Part of a small language model's weights.
Architecture: LayerNorm before each block, rotary positions, no biases in attention or MLP, untied embeddings.
MLP neurons of a small language model. Each row is named by its layer, matrix (gate and up: input weights) and neuron, and shows model dimensions 272-399. Each number is 200 + 20 x the weight over its row's rms, rounded and kept within 0 to 999. A neuron's up and down rows have the sign that makes its largest values positive.
After each neuron's rows, "fires on" lists the tokens most often at its 100 highest values on Wikipedia text that the model never trained on. A number after a token or word is its count.

L2.gate660,207,210,187,205,229,206,191,208,224,201,249,178,214,209,203,194,158,194,212,147,175,184,212,215,183,226,201,164,158,190,199,224,197,169,216,173,182,203,231,198,194,208,193,158,175,215,170,189,226,189,184,188,161,192,163,206,193,236,206,255,194,187,180,209,192,197,174,186,203,212,214,208,209,198,193,201,192,195,190,181,221,237,205,155,232,217,178,195,184,209,235,199,210,188,202,170,223,193,205,224,214,223,176,195,206,214,176,192,214,174,231,211,188,191,209,209,226,245,227,206,182,205,212,165,255,219,219,205
L2.up660,220,168,215,201,229,190,200,213,237,209,214,175,234,215,231,166,195,244,204,173,200,200,217,226,219,210,241,190,219,202,208,196,157,177,255,169,173,228,231,202,215,186,228,209,176,217,191,200,234,165,168,191,182,179,174,179,203,196,201,202,222,212,203,197,192,190,218,186,189,215,199,199,223,203,215,195,208,167,192,219,216,236,187,185,157,209,158,206,195,204,231,200,206,186,193,193,190,193,213,239,202,207,173,223,201,214,152,173,221,160,204,188,208,193,169,182,205,250,210,214,179,168,188,193,198,211,209,193
fires on: "-" 19, "for" 18, "For" 18, "by " 12, "by" 7, "ear" 6

L2.gate569,218,208,199,212,207,204,233,209,198,174,209,186,247,216,159,201,214,184,190,201,218,174,204,182,232,200,218,176,222,154,181,198,209,239,233,223,175,206,197,241,191,200,193,177,199,224,208,213,194,203,197,164,187,195,194,191,212,224,213,203,198,199,197,175,157,196,193,212,218,203,192,227,186,218,181,180,199,200,180,172,217,177,189,183,198,183,239,175,212,237,210,196,207,211,202,240,237,218,172,191,215,197,159,197,241,233,246,218,195,254,184,199,237,178,192,197,169,209,220,192,199,181,224,191,182,214,182,187
L2.up569,249,212,180,204,183,210,207,201,231,206,205,210,192,189,188,232,174,178,218,247,225,196,189,217,200,211,201,173,227,204,234,188,200,178,232,200,176,226,187,202,220,194,210,202,209,203,178,180,180,152,211,189,197,201,210,204,203,199,217,213,227,203,194,203,202,211,210,201,182,213,182,161,189,171,169,187,178,201,188,227,201,235,209,192,192,221,205,213,175,190,199,188,203,206,204,236,226,207,178,173,195,201,233,215,218,239,196,192,168,213,209,148,172,188,183,194,191,208,195,245,193,209,252,226,169,235,205,210
fires on: "by " 34, "iz" 11, "States " 8, "International " 5

L2.gate911,190,198,238,214,235,173,210,206,198,162,215,227,180,178,179,200,172,198,238,235,210,212,234,180,196,218,221,204,197,173,225,199,196,179,194,191,161,215,221,191,205,209,195,210,194,182,182,182,189,234,201,180,198,179,224,166,186,209,147,150,204,196,180,186,142,176,199,180,192,202,178,194,233,198,219,146,223,177,216,202,215,223,205,205,213,179,190,179,170,201,203,187,202,200,212,197,189,204,187,220,207,223,168,168,277,217,196,217,197,189,216,225,181,214,188,174,193,232,208,211,186,194,214,205,219,193,218,202
L2.up911,181,195,229,211,259,216,236,226,191,171,182,221,155,207,180,158,213,189,192,222,213,221,216,191,202,197,255,230,220,198,179,188,196,176,187,189,173,194,222,173,230,224,226,192,167,198,208,208,240,176,197,172,196,198,194,208,182,196,193,196,171,185,215,210,208,169,223,189,218,214,174,218,206,204,208,199,188,191,212,209,214,204,194,228,217,194,198,177,190,189,235,231,176,167,184,204,183,190,189,202,194,182,208,192,192,229,185,181,207,205,188,209,192,223,209,173,241,176,187,190,177,173,201,220,212,244,172,193
fires on: "-" 70, "t" 5

L2.gate935,197,214,235,179,169,228,207,190,190,149,196,164,167,211,206,187,184,166,213,189,164,213,209,225,186,220,206,221,209,171,187,221,213,210,201,200,179,188,211,211,185,219,219,211,214,221,186,202,202,224,246,171,181,213,177,181,174,193,202,207,226,202,221,200,191,178,202,225,181,186,182,200,231,182,191,182,203,164,175,170,159,213,229,190,192,186,220,197,183,222,190,223,164,162,207,216,232,204,182,215,193,181,198,200,200,209,229,176,155,178,206,181,188,208,211,189,223,178,204,228,187,208,183,205,188,203,179,186
L2.up935,198,214,214,160,198,185,187,165,180,181,215,171,175,185,201,176,187,178,226,177,183,197,210,222,202,174,197,210,212,197,200,179,217,215,193,179,199,209,195,202,216,238,250,203,218,236,166,223,200,210,244,174,207,209,175,174,245,228,187,218,233,177,201,193,222,159,220,197,181,183,196,186,205,176,183,176,209,184,219,225,187,219,216,209,200,205,194,206,206,239,175,176,193,210,194,218,193,229,186,210,193,211,213,171,211,217,208,193,195,216,154,203,178,218,186,227,196,203,168,201,215,170,232,223,213,207,158,148
fires on: "| " 83, ": " 7

L2.gate805,201,189,239,190,184,208,201,203,205,181,174,193,189,227,185,194,179,190,174,229,173,173,183,197,159,214,185,185,220,191,229,177,217,195,228,215,168,226,201,205,193,223,185,199,186,225,198,213,210,228,180,214,209,201,253,173,221,217,201,198,226,204,244,198,224,195,210,193,240,189,217,183,207,183,194,187,221,216,189,171,223,179,195,201,216,207,204,177,182,205,203,189,187,243,200,196,157,189,193,145,223,173,195,194,204,206,189,207,247,183,204,161,213,184,195,239,188,203,213,180,191,206,212,205,205,161,187,200
L2.up805,194,168,206,214,179,231,199,180,189,171,189,195,174,225,192,198,168,188,209,221,191,175,176,171,183,166,218,180,236,199,188,179,202,191,207,185,195,218,266,185,197,223,202,167,223,208,214,210,212,193,208,205,240,213,242,209,237,199,190,235,246,193,203,199,207,196,236,202,239,197,205,198,191,214,204,163,218,215,194,135,202,195,204,210,171,225,209,191,202,177,204,188,222,212,205,205,195,180,214,171,201,215,204,194,202,161,176,215,202,151,166,191,222,186,193,223,175,159,186,206,211,214,213,216,197,198,188,159
fires on: "in" 33, "end" 21, "In" 19

L2.gate954,230,215,203,190,233,195,223,214,223,209,174,210,167,214,218,234,206,206,184,202,205,198,192,197,190,212,198,177,207,203,219,185,181,219,193,228,194,185,182,217,219,215,250,220,204,177,185,206,199,193,205,198,189,232,204,181,200,183,205,208,215,215,218,188,231,204,199,204,189,196,182,207,182,206,216,158,211,182,248,192,221,223,183,207,193,188,184,186,204,237,185,175,191,175,184,194,147,195,231,162,199,174,220,203,175,201,238,202,205,200,224,213,162,249,212,197,199,203,214,206,174,196,176,189,179,199,193,190
L2.up954,186,212,191,198,223,179,180,176,232,198,194,189,172,193,168,217,177,235,183,200,198,220,208,176,179,178,143,214,195,198,217,184,192,229,182,231,191,165,181,177,244,228,233,204,171,226,203,207,194,186,224,197,185,233,209,201,223,174,185,219,178,200,224,193,172,186,205,210,216,211,161,208,169,211,208,194,215,202,226,222,203,175,167,161,192,166,161,201,220,223,197,179,215,201,214,228,182,178,231,174,214,189,230,171,191,196,189,189,156,181,212,224,218,215,257,145,206,169,232,227,238,204,185,181,203,169,181,198
fires on: "Sh" 38, "sh" 25, "s" 5

L2.gate322,163,167,186,178,183,190,179,190,205,184,184,198,167,177,173,179,223,176,200,180,195,209,202,187,167,236,186,172,210,207,222,185,240,261,204,242,197,201,190,241,180,213,209,193,158,234,177,192,220,216,212,231,172,181,177,181,195,203,190,253,198,171,229,211,189,210,170,201,233,177,207,220,168,209,169,216,188,196,163,210,174,187,197,196,212,201,189,209,184,196,180,188,221,177,196,187,217,226,200,193,157,226,203,220,175,212,182,203,214,236,231,162,198,189,197,235,176,200,229,196,159,200,201,180,196,223,221,206
L2.up322,180,161,187,217,202,192,192,190,205,188,209,160,188,189,179,158,222,205,211,185,203,224,191,180,199,205,221,220,182,196,231,173,222,228,205,235,211,208,180,205,193,179,182,172,188,183,201,188,209,214,184,235,191,195,174,184,216,209,168,197,184,172,207,190,191,202,209,209,225,200,220,208,175,197,181,185,191,218,183,232,187,242,213,161,211,166,186,208,196,199,204,182,232,183,186,224,192,194,213,193,187,215,185,176,169,188,195,192,191,197,180,170,222,201,200,224,189,224,210,186,178,189,202,156,212,165,213,203
fires on: "age " 20, "is" 8, "Plot" 7, "in" 7, "Rac" 6, "or" 4

L2.gate689,230,204,222,239,173,196,206,176,183,185,200,208,167,232,195,232,194,236,227,202,176,199,158,195,211,214,219,201,219,203,192,199,190,199,192,197,186,168,192,218,229,232,194,218,205,189,157,211,209,187,178,220,210,226,211,183,169,245,213,204,201,226,238,188,227,175,193,170,208,160,213,204,164,196,191,193,205,181,176,198,244,200,222,197,222,181,183,209,178,234,205,199,197,192,226,228,204,190,203,212,198,198,202,243,215,189,202,203,220,188,201,235,182,169,166,249,189,214,203,211,205,181,210,176,205,188,158,221
L2.up689,214,176,222,229,188,194,189,188,187,208,212,201,216,218,223,220,178,222,195,189,231,167,165,217,190,213,222,177,185,202,183,216,212,190,217,226,199,206,208,195,151,203,208,219,204,204,160,180,217,188,209,173,213,249,181,215,217,212,197,184,227,195,180,192,230,201,182,186,211,200,214,206,182,217,186,214,199,205,209,200,226,151,220,217,228,185,179,199,203,197,205,216,193,199,184,200,214,187,203,224,230,183,191,223,218,190,225,190,183,195,244,220,180,205,187,210,213,191,206,190,217,190,248,194,203,173,194,210
fires on: "in" 57, "to " 12

L2.gate313,208,205,247,171,207,188,202,162,236,173,220,229,158,195,223,178,200,215,190,194,202,207,212,193,190,231,189,209,205,171,214,176,198,198,199,175,191,202,196,167,168,197,167,187,199,204,229,194,208,245,200,206,215,195,214,214,222,211,166,180,166,183,215,228,212,195,204,218,196,232,176,165,215,157,198,164,205,232,172,218,188,178,187,212,211,182,222,222,174,187,206,206,213,185,193,228,215,197,226,220,218,216,199,185,229,192,233,219,187,201,181,201,212,221,199,183,153,169,203,164,205,249,232,211,202,194,195,188
L2.up313,187,191,222,195,210,218,222,226,215,168,181,208,196,226,192,186,230,183,220,155,221,195,189,201,176,211,209,211,194,194,183,202,197,190,224,198,200,185,222,194,170,235,216,217,216,208,220,167,188,227,190,167,189,200,208,195,200,189,185,146,194,219,196,201,223,184,201,231,193,172,224,209,207,210,226,194,164,218,181,192,184,190,167,199,162,220,200,179,199,204,233,216,173,210,259,184,189,203,217,176,203,222,186,208,250,183,229,198,206,186,203,191,209,211,226,187,181,162,214,216,216,195,207,226,160,185,234,194
fires on: "- " 23, "s" 13, "l" 11, "-" 7, "\n" 7, "'" 7

L2.gate285,205,159,186,170,211,184,175,206,193,189,175,212,166,184,193,195,187,203,199,211,210,196,200,241,198,210,164,172,173,210,219,201,193,178,203,208,210,162,189,255,205,233,213,216,194,188,207,175,214,234,233,205,223,182,230,208,200,172,196,241,193,196,225,197,192,229,187,218,191,197,183,204,187,212,224,190,202,199,193,193,194,191,184,218,172,203,186,207,200,230,177,252,164,242,200,200,172,206,207,218,252,160,206,220,216,174,189,209,177,172,182,203,203,187,187,208,154,215,213,199,159,208,199,201,212,163,205,207
L2.up285,211,195,179,187,219,199,219,202,190,199,188,215,229,193,233,175,205,212,200,211,193,215,204,208,191,200,168,205,189,215,214,181,223,206,188,192,190,195,169,212,213,220,202,199,165,201,183,189,194,219,237,199,169,189,236,218,199,162,209,191,174,204,164,175,170,185,196,184,157,197,186,183,177,219,203,201,236,186,211,188,193,203,177,180,189,223,206,194,189,231,177,195,201,214,180,184,142,239,183,195,255,224,183,233,216,180,201,196,191,197,205,231,207,222,227,187,150,202,186,209,199,215,183,179,209,183,171,216
fires on: "t" 23, "s" 16, "th" 13, "at" 7, "four" 5

L2.gate251,217,187,199,245,208,176,193,190,213,206,172,228,182,212,176,197,199,211,206,190,205,222,201,193,196,175,182,199,205,229,228,202,213,183,198,210,194,221,211,233,205,186,205,170,213,195,179,183,194,169,177,232,167,208,208,210,174,225,206,236,202,192,215,201,181,216,218,183,212,179,236,182,174,197,180,213,197,185,226,183,205,210,202,182,175,188,211,204,218,216,178,222,202,195,230,230,220,238,234,222,208,194,187,217,203,215,204,201,247,192,237,195,205,228,215,219,216,262,197,195,145,192,181,221,215,171,181,217
L2.up251,202,193,235,226,156,197,183,218,162,183,219,181,178,205,219,206,199,204,205,178,201,193,208,220,223,202,242,202,209,229,187,190,199,228,223,227,186,208,230,222,228,171,166,188,208,242,217,212,197,226,180,198,241,179,215,190,235,200,202,212,198,195,220,204,157,238,183,174,199,208,217,232,228,197,230,204,209,186,192,210,215,173,197,224,201,187,211,222,186,187,204,211,226,192,184,192,186,160,193,201,190,172,195,220,183,181,214,231,166,219,183,181,228,197,206,243,183,215,219,208,216,170,212,184,192,213,212,186
fires on: "in" 57, "ins" 10, "28" 4

L2.gate916,186,214,206,206,216,188,235,169,201,150,174,191,203,219,192,194,232,202,174,187,178,208,204,195,195,183,174,202,222,160,216,196,202,216,186,228,231,181,210,171,169,218,205,279,220,202,217,223,225,217,228,212,206,202,204,200,203,182,212,224,236,213,197,210,180,180,172,216,183,190,213,212,188,230,203,188,180,248,171,175,194,210,185,264,204,161,164,207,199,187,182,219,195,205,168,247,207,195,185,208,257,220,204,207,210,176,222,207,208,163,171,184,193,182,214,225,199,199,215,220,227,230,186,197,173,194,173,188
L2.up916,211,198,261,180,188,205,225,225,222,193,187,189,218,214,197,188,214,198,224,205,196,225,197,231,230,207,198,180,219,234,202,177,189,180,225,198,172,239,205,194,212,230,187,205,178,217,189,198,199,221,230,231,188,220,187,196,240,208,173,200,225,193,195,180,204,200,171,204,166,192,230,172,183,180,223,201,214,204,213,204,195,189,205,210,205,210,185,211,216,229,201,201,191,208,240,211,194,178,187,203,215,196,199,217,186,164,182,188,182,198,173,198,176,200,195,180,184,170,199,198,214,179,218,205,181,216,224,182
fires on: "| " 86, "; " 14